From a checkpoint of a small transformer trained on Wikipedia: 68.9M parameters, biases on query, key and value.
MLP neurons of a small language model. Each row is named by its layer, matrix (gate and up: input weights) and neuron, and shows model dimensions 544-639. Each number is 500 + 25 x the weight over its row's rms, rounded and kept within 0 to 999. Numbers have three digits each. A neuron's up and down rows have the sign that makes its largest values positive.
After each neuron's rows, "fires on" lists the tokens most often at its 100 highest values on Wikipedia text that the model never trained on.

L2.gate39:480510501515541515548465505530476521518515529484489465499531508497535543448478509540514494462509529545512527493480484498499530522529521514509495505501479473506482484522497519529524471473499488498509476481527480476501482484536540464486465523531528469485490527498497477485534491533453515491
L2.up39:508518523481495483499477507535493493481478478550507505492532499495500485549482523479491446470498457498496515505527505533492466499491448481519512490489472497490500508533486478519547523502514523506481430517492510509438481544466488509475487536440457503502467522508556487544490514503482496485
fires on: "ium", ".", "ii", " sch", " &", " H."

L2.gate1704:488524507519497521539496531466548482463501492472478450487523479509468535460449487530503538499496466493515504505506515517499509511498494510474524472466467495488472529517507505486475503526516534474511516498560507519538508504517494526486506492536451498522488527536488534504494515512468511539
L2.up1704:495491533506481514472507536508471526517497562539551527507447497513496521520488455476517519498520514537512475501512478493523491474494537503512552540526498499537506510531489484504470477493514461466499520496502541482487498533484499501518528512511518523490481470479523501501483517497484519467
fires on: "\n"

L4.gate840:450523530550510460547530518491538509500488546483503515523483478465489492468480504476458512487482519527525502483513471554499512488565490521501485514503500523484478534473519494491452503546489535511485530491484487570498493522480484508535486463517489470518464497557523504512496450538465517483
L4.up840:459463488503474494501503513497483506491516530476551496559469489448499466482515501492480513500459515479545495463554531499498519463523536528507495537484471466498413505509473527524495503509486500450486512480497492530501480533515504491515518492558472532474442503550523499550498495542482509479
fires on: "\n"

L2.gate242:499461499511469502518516493501518537517498542538493473521492497438510471454453484525510525489514543539492512488488459512512484499502487489540519531491482485505519538529497521488471437496494495489527501572460515525472473526489476490490503543461481431508515496487556485492506492488456513510
L2.up242:505483509511531489475449505534504494486489485521488520501519517508463499523479499459502502495470535512445484487508519500495511526512555481510530507517491494494505511520462499533488505497514469480514496523491500469495519487505503506499471500480532434524564505537507487450543492536489486508
fires on: "6%", "7%", "4%", "2%", "3%", "5%"

L4.gate1593:480506521518526498525541509539518490520541481490543437510510501506496510535487496478521507490467456508478516467535465568493485505494520518490491462492489515545511506496477521504552474513514464485521496499482506496504508509505513511556508507523512499523501513550507534475489466492503482476
L4.up1593:482491484482505502504544533484517456508482475535468483514494489529491500491468536512473506530525476455503486524498468463498477511499474504490525510462501510498455555512519481531484550508503497529519488519497518490456478524456501479506503518511462517494459528526522523467517457507487551459
fires on: " |", "|", ";", " /"

L4.gate1096:402497548522464551500523547463495526487516516496541496506527468481485579499482505505521428469531479538491532496504474498466472481541549488485515473511491475499507484497481518477519553481527492498533458499504514493487543507479528517546466491516492513505551508567509523497519507516526458537
L4.up1096:496457489487468496482492506535486483528508498517511518502532525506470469488485497499508458452486489513541518503489505460492479447510530462477570473495453537507562518515494450500505485482477502537489488514473498496496468506485490498507485475565518486501503529497538508513498474553478504511
fires on: " |", "|", " at"

L4.gate718:466508480540542466509525500481542511485557482473482495521489438519496514484518520516476517520522500517487484495499528481512534501532518526510498509516493518556500498511486513500516512460505506468498467544489505521500536500504502546543543501499549512483472492501494516528507483473541526529
L4.up718:512496527495492460498519495513511517461534518515522527497458485502487521516507512509490520493493503436457502508512550530518513474519530548499482448475465470521519504501519530490516490519526478486518493561475505506522530496451489482521497515472459489514516467499537529495499501480512515496
fires on: "\n", ".", ";", ":", " (A"

L4.gate1254:453439501492484479543500515543533505500510493510488472427497501510483545511493463507488488499502506484509511515486527516453512479465513484508537486487465493528500494496533507512458511512542479483479481473495479474500553489493498549499530454548489455515491489513493505470513505515500506521
L4.up1254:510547468543484472508487510503515519521473475530517545487454450504491508547523545492501486520499510493511513519509477472497475451473483531444484486489516516521477541463499488488473485495518480510480460516474531546496485508468496513491484491483474541514499508519513511465525490465501505476
fires on: " |", "|", "K", " best", " Z", " k"

L4.gate161:475474508557514496481560499470511501474508476508509499494520498525486502471502441491464507566532504529477499479493480521540483508541450468531484516481520547509506545509521487489497472462506507493502503487478532523458498503510534554479491506483528484511527536549519514509449495513489489492
L4.up161:472534473496483510491517519524496508490485546500501508504448464461459503459521507486460547498482505498545496523495558480485521478497510487469513454469488491447488478521529530476503530511494488498552502506512543501479502464519471510456511522509449492462459477552483477527450484485515510540
fires on: "\n"

L3.gate958:473493548501472475544480503523521501511535505521508489482514510517511496469487425495461475502508508512500512515462452513511450446499458515490463483512474524523466532542535516452486509507540508488493516540460497516515475507523518506552485514532495549470492481506515512542485449547489512482
L3.up958:510443511492480505523501513532496474481517502503481519492486490436492511447498537476468499478534485499503496477484516487513460502514494486482520482508456514465514473469495529490506479500474532465471486520521498493493479465507489499511451526479494505517534513536506496516530533551499516526
fires on: "|", " K", " X", "\n", " t", " J"

L4.gate905:477539497531515503518534535464496469522511488515506511535499520475493538518488503536498514504505500525512493502507508515492502459502494515477514455425492525492526474519507513541536481521509494521490534522479538484484505468482512522521490512534484494520519500490508495499506497489464525455
L4.up905:498450516498528502582496481478517487483537508472505519503528506506529455476479484522523523499517484515534508522492500530475515437518515469475453497496498481492470540482523488513461488491527498463490499454505533496484533481503483531532476507482477533478480526491503537489524494517492520474
fires on: " |", "\n", "her", "|", " alone"

L3.gate1055:498497534530472472509502516529551493523531483461526451478513473499489492476474503502480485527520518524503505493520523500492506551515532517519499495463491509527534556487536493520464518494525521505514473523492490470490486511481525517505502509509461494515522483499524519478523519540456496519
L3.up1055:506483566541531475488505527482494515460498503503490532503530493474478502501494428460534471468508507489454464497515482508515532522556518511485514475505488518494478479527519489471497500523525503475542554474519506503528485524480526534473509545537519491506540488528485528451483507507546511509
fires on: "2%", "6%", "3%", "7%", "5%", "0%"